python train.py --vocab_size=50257 --norm_eps=1e-05 --positions="rope" --attn_scale=0.125 --init_std_o=0.00308 --init_std_down=0.00154 --max_grad_norm=2.0 --schedule="wsd" --z_loss=1e-05 --train_tokens=1064000000
MLP neurons of a small language model. Each row is named by its layer, matrix (gate and up: input weights; down: output weights) and neuron, and shows model dimensions 416-543. Each number is 500 + 40 x the weight over its row's rms, rounded and kept within 0 to 999. Numbers have three digits each. A neuron's up and down rows have the sign that makes its largest values positive.
Before each neuron's rows, "fires before" lists the tokens most often just after its 100 highest values on Wikipedia text that the model never trained on.

fires before: " |", "\n", ".", "″"
L2.gate291:547474498514515472554461508453450533501488499552426557482463466505437479490478504483516504542441539524501484434529576481536503502475449508503492488506566513452511529461567490448455543481479515498470490509449481543481541511530473484495462460497583516463548529436497503427534473545466527521511516497539547534476530534522394501515451453504508519485471553515470455489544473506462469614508
L2.up291:540514460553479500492513495461505599537483469514440587490495515468515526472505488495561504554444587575487482506560552467465523562447516488496507534514476541507553469521532445472541575509461540404511518492473446520455545527462492472516448567506559560450467490564506534496417557509493473466509552506479483523547481549499507544502521453407488473495449582551464503507564467518493537523481
L2.down291:498542499448570493544504529511428523444457545520447515503455468552475435508376529524473458471496581516468493524535512480542544477502491444444536553490500563501466467555569554525490591530520550526532471515415523503559485571537468517538497482475563534522488477574491537473488510468524560517529466497479543485516465467483482535515506475474521491472492540467510489466498448497504530519460

fires before: "-", "\n", "===", "="
L2.gate2984:518504473485460520438500524490438511514443496462484436517480453467536522451573550535488472509550473483503517509462497519469463462522472513511504525474484500468437490535470515525580420498493369533501554551509572511532511490483528521521492511503472518562424552522511528531496468500427500494484492462552578501456434473502509496560444483494488497488470418576458471466541448535482500453506
L2.up2984:493579548469491489487514482432539544516558488519563491536535495510445532510482452553530465418488563470469445517508547461552558466475517491496484530513552550467518548528458529548516576503501397495474616469488497555533485490475516458535487501527562533516404513484586500425573576497516497518500492476481474539462448523374473481515460482531429505475570526493488498479474488453432534430591
L2.down2984:557405462468493482515454558505511497447495517521513524513559467502417537552551502544484440554513557529547534543482528504450548480523441510553466506524487553543515552615521491487520503503501496503516443500456486481531502535558487482453488527595496484507509530486518622541431532529562502547470509481515501486437437524554535536603503509431491487516522480465530488434574431465626505461534

fires before: "\n", "-", "The", "B", "\""
L2.gate1674:498556416482603474541487482486502515465466559487509532460471597506543432523520532462488521528538478540545511462487452498513535534567565552497496425483463476505531587504484532497523495521427510478460466486565439482409532514541520501498478512529516486485558501461442486517458490478439465559455484562458463448524536457467512461507558532545529502529541551470499463539493496481491436514449
L2.up1674:514483533456478536444494551494478518506514480517512548546469488545485482590521504515497445486541481453553460507471508501460474526448503511443520553476525523459549554503482445576509459562520488436534514431452479486494519485509498486508504487569516451462556542509498534430515559497422502470581511506464523383488486523536498470473522536513504495514484521502449483516518550566461537479471
L2.down1674:491454467445477504464461531452476489511496526495588498533589574533479495507476454486505445532587537532443582518464576566568459507532492507536508530543496428506461498507508485482468501428473530488461454500442575494498518469479535462461516511588444454544532443455530494524502501579524479468428495513490471566510522480550495460525545505440480498487492465468497539554495495522464508537396

fires before: "\n", " to", " |", " Golden"
L2.gate596:459472430508444500532487463473509465524483455541515564482494518523540509419475550442520498452516583586527484527570513397546524426488524513436435554421509512531510505516408535464487501534492517501538570474509519505512542469527457490417476427462514484467532568503537542574461534536483457553525474520474519548523544534469514520515492513442560524519593443502539510492499490423476524483487
L2.up596:470535479500514583500488508511485442451518510498519534521490540520561477476554582515494465457532502537535493542510515467504550461477585564500470568509455455505554503508491437443499482525500554478545449591516496526462515451566485417457423450504442507600494454549568494515529505483519506454496464420493388441431513509498523499552540508463467490529521394526437498500531534442391504503563
L2.down596:453548520470444569533538423458538553551548507495503517505495514511528607474442560510475547493500469557469537522563479551478476391436602580527457487533546461489521492546478488538495454464502505474464477495504478524495472501561441481499493492522472423471479506526490578524519479545546496543458529460480502556571484481469512518511535473496471497463451522499602489549449520484508477512473

fires before: "-", "\n", "|"
L2.gate573:507466466343510476404466506499397480468538499526465553505520490471521449450419494530392457505566415510498595519493617434445514461481482503539501487494484508571478520543506479540450461503508504496407594493488551496507493518505465569509492503508463481532508494468432446513531543512438519476476487502536503513484513541463517510605440463508517473484550518573466485548518546435460418447464
L2.up573:458448503434492532477517450488550467433479405458499499431492596465491454481544509524464472510462541462487641484543533472529478511502465532493480507523561502477508455574503539613487518500490524483552416460462530484601444488441523531495528454498499460494512473359538496460518569433551513494395534492550569482515442519493505446413527456537499510502504470541528492530501542490401482487507
L2.down573:475433495499456493499465510556493493542532517507431437446512532458525420521486538563485484498453534484505488474499547514493533508468564529480496445426432504499516514546431476400537511460553442561542462542534471514562529554517518485445513573548540534442476460490510514496522488444466485544464500497444578495459500551455559570532496549480505537504476423484604481512483501437544503469455

fires before: "-", "|", "\n"
L2.gate776:596535494381511507426485490496487506453438474537472437556533550497568439474476555522511466491453412492456594503483486539515525495505504547513482507490538464473460503450448542475457464545505499520509514465422487527522497414471460559502548486465428565495555488490514469470578512438469557503501476470497537457486488468414457495531572490513494581515522475459468399472508533500515532494428
L2.up776:494517450449539497404481476491484457492403463477542461463545530504436543496473499531490499492422475487514521498504536565440507448478476533457534467497508518536531450469500536424489530486491495494552455455466472513467425483529494499519459455524476523523393443507488466503458550507576502472459466464552498500487549472452492527576490513519499523516576487528539466527506470513448453499502
L2.down776:537524512470542570484505502570539413487448554472484512553526471522539498488512497443476456499520484519472531522507449491475539460543508487460517526511471467501480472497469454482535397470500494537515550498506520488546487477527507509446486489492510558546486540487551557534542574547559518512456451501540493441555490480510534471534505529479457508446455446463553428477398493508492505552498

fires before: "\n"
L2.gate565:500539508404549438422523491477495458436537533476568548528488630490463536542496519426450447493502516517551469458469449557490533519524546417477553484513544524469503583575548471538486517514455468483520491470385465511528463542565434486469532526545434532534493476487578483473473486509551515397475509479524437456509549505508503533496541495448492430484512462518529484564524535506483510547505
L2.up565:492506466481514480438519539494505403508469508497469532606443510562491491510473510564477466505551456548391489516429521443479467526455458543441552541548498448384460523570465572458514469534525507509463534430477460583425512456453550467501463524486573490540510480490523492517492509519518513539472499424489489542500520489508596549474615527481515497507511462598518549503489488479445424488448
L2.down565:480490551551509487509535465468510536574473492505442445511478462599486476448564554420546546514444449485480525489535469451488439558432432563460552479483472485520495512473467561475592525456554597495524503470499448468485506534453498486467499508528602461558482493410551508445580492539479456555528492482556527510425541473460480439454487519464550456521522445497539508434453537420575503493518

fires before: "\n"
L2.gate2868:497510498481577477565470532538524529502467362494487465474474526475453511467497511466550485552556511560523502499549470498496461572489511408506519483470554502438508503471547521462539461573467473493593459495440522532483490509475550505484468483571484486534491520459536478550466568545563472463510448600564553464472486494480472487466510487455514510481452538534511472533492409511504539503490
L2.up2868:474439489466561494500448503558553470468488550491591519495479594493511472481489493493514517492448554505505520489573488520536477513468527419499552465559482493509554471504523523519427522539463500479492531489485520559467511534476459443496480527492516496530460505498463458513507516495546499463540504498490513462446524480526491505464563478497512454483446436500460468488432386548443495444485
L2.down2868:527569610527476478537525483453571413524596590453574567460513514482563509565499579571571611471408425510491504536516527423589523474502515493473485506500488438478438523531507533445474534493561538496490505447476537525557530497521540550488502558524472515486583445528551494530465544522499518498502485466560507523514499502518611474548413492499462513448479454455587525453455479463509526512522

fires before: "-", "\n"
L2.gate794:475491459470455468546500484539470528550556599426445427515509502493515494502553462512524490565436574488510574489558531434465506504451533564472566435509503492439495531487522507497455441509472482480529462533449463499468500437462501431491497513458439492556468516422464402470515494518507494530510457512506540406516568501421424402503504489494450514463462509543528472519559556488486537495528
L2.up794:466539493438511437449508475542509379461467467532536510547541477497478484502409562456508440499419515498511461523479505489512553549493461446591486490465505494597529531521537480494490537515480506508520507472516457444538498486470530518421466521508536487433443480460573538492536496498590472457436507464508445549424441423490565477421516501532521549511586540452485477458515448497503525491494
L2.down794:512512499514556526476497506487553561494527511510535465569499517542523479511518469501437472517537437530478458495471604423474588474526613491463524561468511512523532474498441543503518533474479556481518396562470494448507523494452441468487454558540535466570549498516482534477512587449487513555480492504487488469483472514559554511537488522458503494470495468513459501525444505495468454455530

fires before: " |", "\n", " (", "an"
L2.gate951:587471443502465447517501436442496510500458547431453470484485457525509473510518454517518531546501585395555520461560524487569449442472439466526513502439511554574506507455526491490548442391512462454435505466512533519522380463490500527451487481509526537502487568456469548511530554541482524515491404499475564426529473560492475596480504461522586543502460546503540474477445473507476432459490
L2.up951:503471567439474463540501482460558438448453403415475545495441539480513462537567517524517538519465453426577573471445562496529502564522496484491497537511467543464424412561492507489475539514483500516533515520511603464464525451526494475512450461452564532576467534558551603475566447535540504577552497492527478516469528566473484472584517520467539544562489396458503536445503526489481554484529
L2.down951:605533496514482494508528543508509509490612460518540514493448491532505537424431503496502499496525509504439488553513489517446615458554433503489511508478505582523493503444462458493457498452476497457576526530503449531502528535488454484489580555588588472499508514518419503400497456503492498489509451506456488479583498487483504520506502486532478524392453546475537467496562479495499417558496

fires before: "\n", "The", " is"
L2.gate105:591418529502541469456454519585493462522478515498513456478502527505500569565397508446469496577483538522534471527472524609476518460484442551510485471485525449497440567498418512579575516494486536509520441530464531543456427526490485439444528467503470478486541576530507475463528509519471532528524516501489427567505507472510541498470563479484487570512527445536542486529483504511498435578550
L2.up105:495466502479581502454488471520456554557497474487487483513437548491491534577533492490522464542481456455504484469530444591539542536519573593476571528513505496522520542570511492492513448548534434459534490441537460481461459454484501466462537528496548458525577510518547496478444509541521512476477534504530491507480529528436520585414469484550544518510456493548431491516440526519571548546364
L2.down105:515530485517426511455510486476505463545485618484514453488543495509491440524536460536464543481508497522555553535490446420487546488532533450471519479542515515506445484520509520483493565488453454470472452595398496542547519498521547498538520448452515423469440512473505511543538489504543486464483583479467574487480482522464527498485511454485523506486471447445525466513434464481461484478512

fires before: "\n", " the"
L2.gate1048:520504509509496493356552439461488511494518503437457528448523565512468450425504542508464480602435570515493527549500466434551484536456466450548472420570504486455509507529521457506496480476436481545506498502511454495429486515493515489465495517535551582480526480519604493520467386442445526483461487425515500472447516546441575541463541555445474519546505503503467525533464496477491532517515
L2.up1048:508542463490492540457533434483463433496496424492469473519644523530462491518546553513488503520477520498474566469514496518506570459460472513515473521545466483430498531558514479500509516489506471498429527435470527543475473520504464445477496496515578514448536486506547472557450539468465524537494464513444409395435503547403500549512564541485552508456508520486406568521523546513512489519480
L2.down1048:513506524456503475515424511454519486510464530487545506522454469523546436518493516455399401471504473536541547492513471502549502504501422521509514441462521428480547509475522536530494506533529540529536496528468507393521515557467502461478498476525507441515577533553502459459517563479548510467475522468611501603562499477467542472482437464481454492488432522502526432527484483480478545486497

fires before: "\n"
L2.gate3038:505532508539495515463452460440531471493435476502573455401553504566465508585439523497441533547450508529526485469503461527503498526556603441529469499470523469429506503459500400538472478486494483452601483564540495523437546499502459470486482517502533461477524498549501567548543531472514487519490487491529492435489508514463523423460555458471441485543439419456511503527476496491499514507476
L2.up3038:408465463439517473498441512463457469515451557515596493402518517507468486498448525487416517505440435452504400484486477496487503500524529484490505549494481492412509492528446495472418451495476478480506475531468463526508499533534456433512517566508527447538522524503576443534510517477520458508454447444493504453479473504484537540526569440505507473479462551490487483500450396523510527558488
L2.down3038:476488488487498469494528447472522419575628547417543460496478554453497506481480456557440478443491417544508515591462574510475493463514491450468456529480507405476458466537537520463428524500505470526529469486471464480523469540508507537443538448585470485497549443480555532496509454454508463444387490423510546524529499527480545471493483497468523496454540461524470459506473453481500503535487

fires before: " |", " of", "\n", " the"
L2.gate1985:501492512507519533454573461506490509403572466465515547435400526469538505363502465472561516516466497513503497475556536507505562507491556483504468494489542496467459466495494564440546451547566463547563512493548446461505492451590578523558538471452515515489567577543499480476473555542574394468454485521561502435532518518530557508459487513459529510471504447481439478485572426461489534570565
L2.up1985:443491466499460521479461401549412529546489481445463502508508499537502538526490558479575497464480558520479496457492367436437529505433515534536392497488556541465485550514506439528562561543497495494536508435520446571493466540475447465513496478510564567521528471507532463460485482537530612440530499453507519525482563483456485458527613509469576517495489520492560525497494442529503537512533
L2.down1985:582569578553539543544532526409500456469489563556456518512459507535448499501464463579450515502500511489505587476498461595484512514493514491498499501502568489480405521499500468472562508535480469560439500489451541449548491498497477521523526488550528462472504454542536448539530567491467568455485530528562530493506511524591552549533461519507482473490500517455570563458460507493484585529508

fires before: " |", "°", "-", "%"
L2.gate422:533505520464508585480450535528534485456531439496492485570489447497426525453548525519434524489464455458504447512557554510480477458515535523471495559516505436487492477483453574502552467540475500555515483483558439522580488536482442550482588434553508505519522505559501504548555532509500542492576544452509472489490494470523535505409490517467574459529505560470498480495535562503511489482476
L2.up422:514457528493464439494474499466574502475485466550532428467529540521438553514487541530512473512486479505473544581555549565472479533467453532454554496542702536508468541556454482510458565411507490544467449482497480439493572434473510559600452562496472543483564578456528455440522492499537630536541555419534511448551523575511456520478502535546497501451483553502461502491517485580504508494516
L2.down422:536508492538533540580464466555480602516489495460513554505551507495579578527510538543488453473438490562462511523479458489482512494523479443541463466525434500539526563489552542483464487474484476536554470510524456530490465473450532449585537539442487520403473505509467505539537479488511465525562469556533448452532524519522557538517489467530540479552490506527540441499509510546502454466518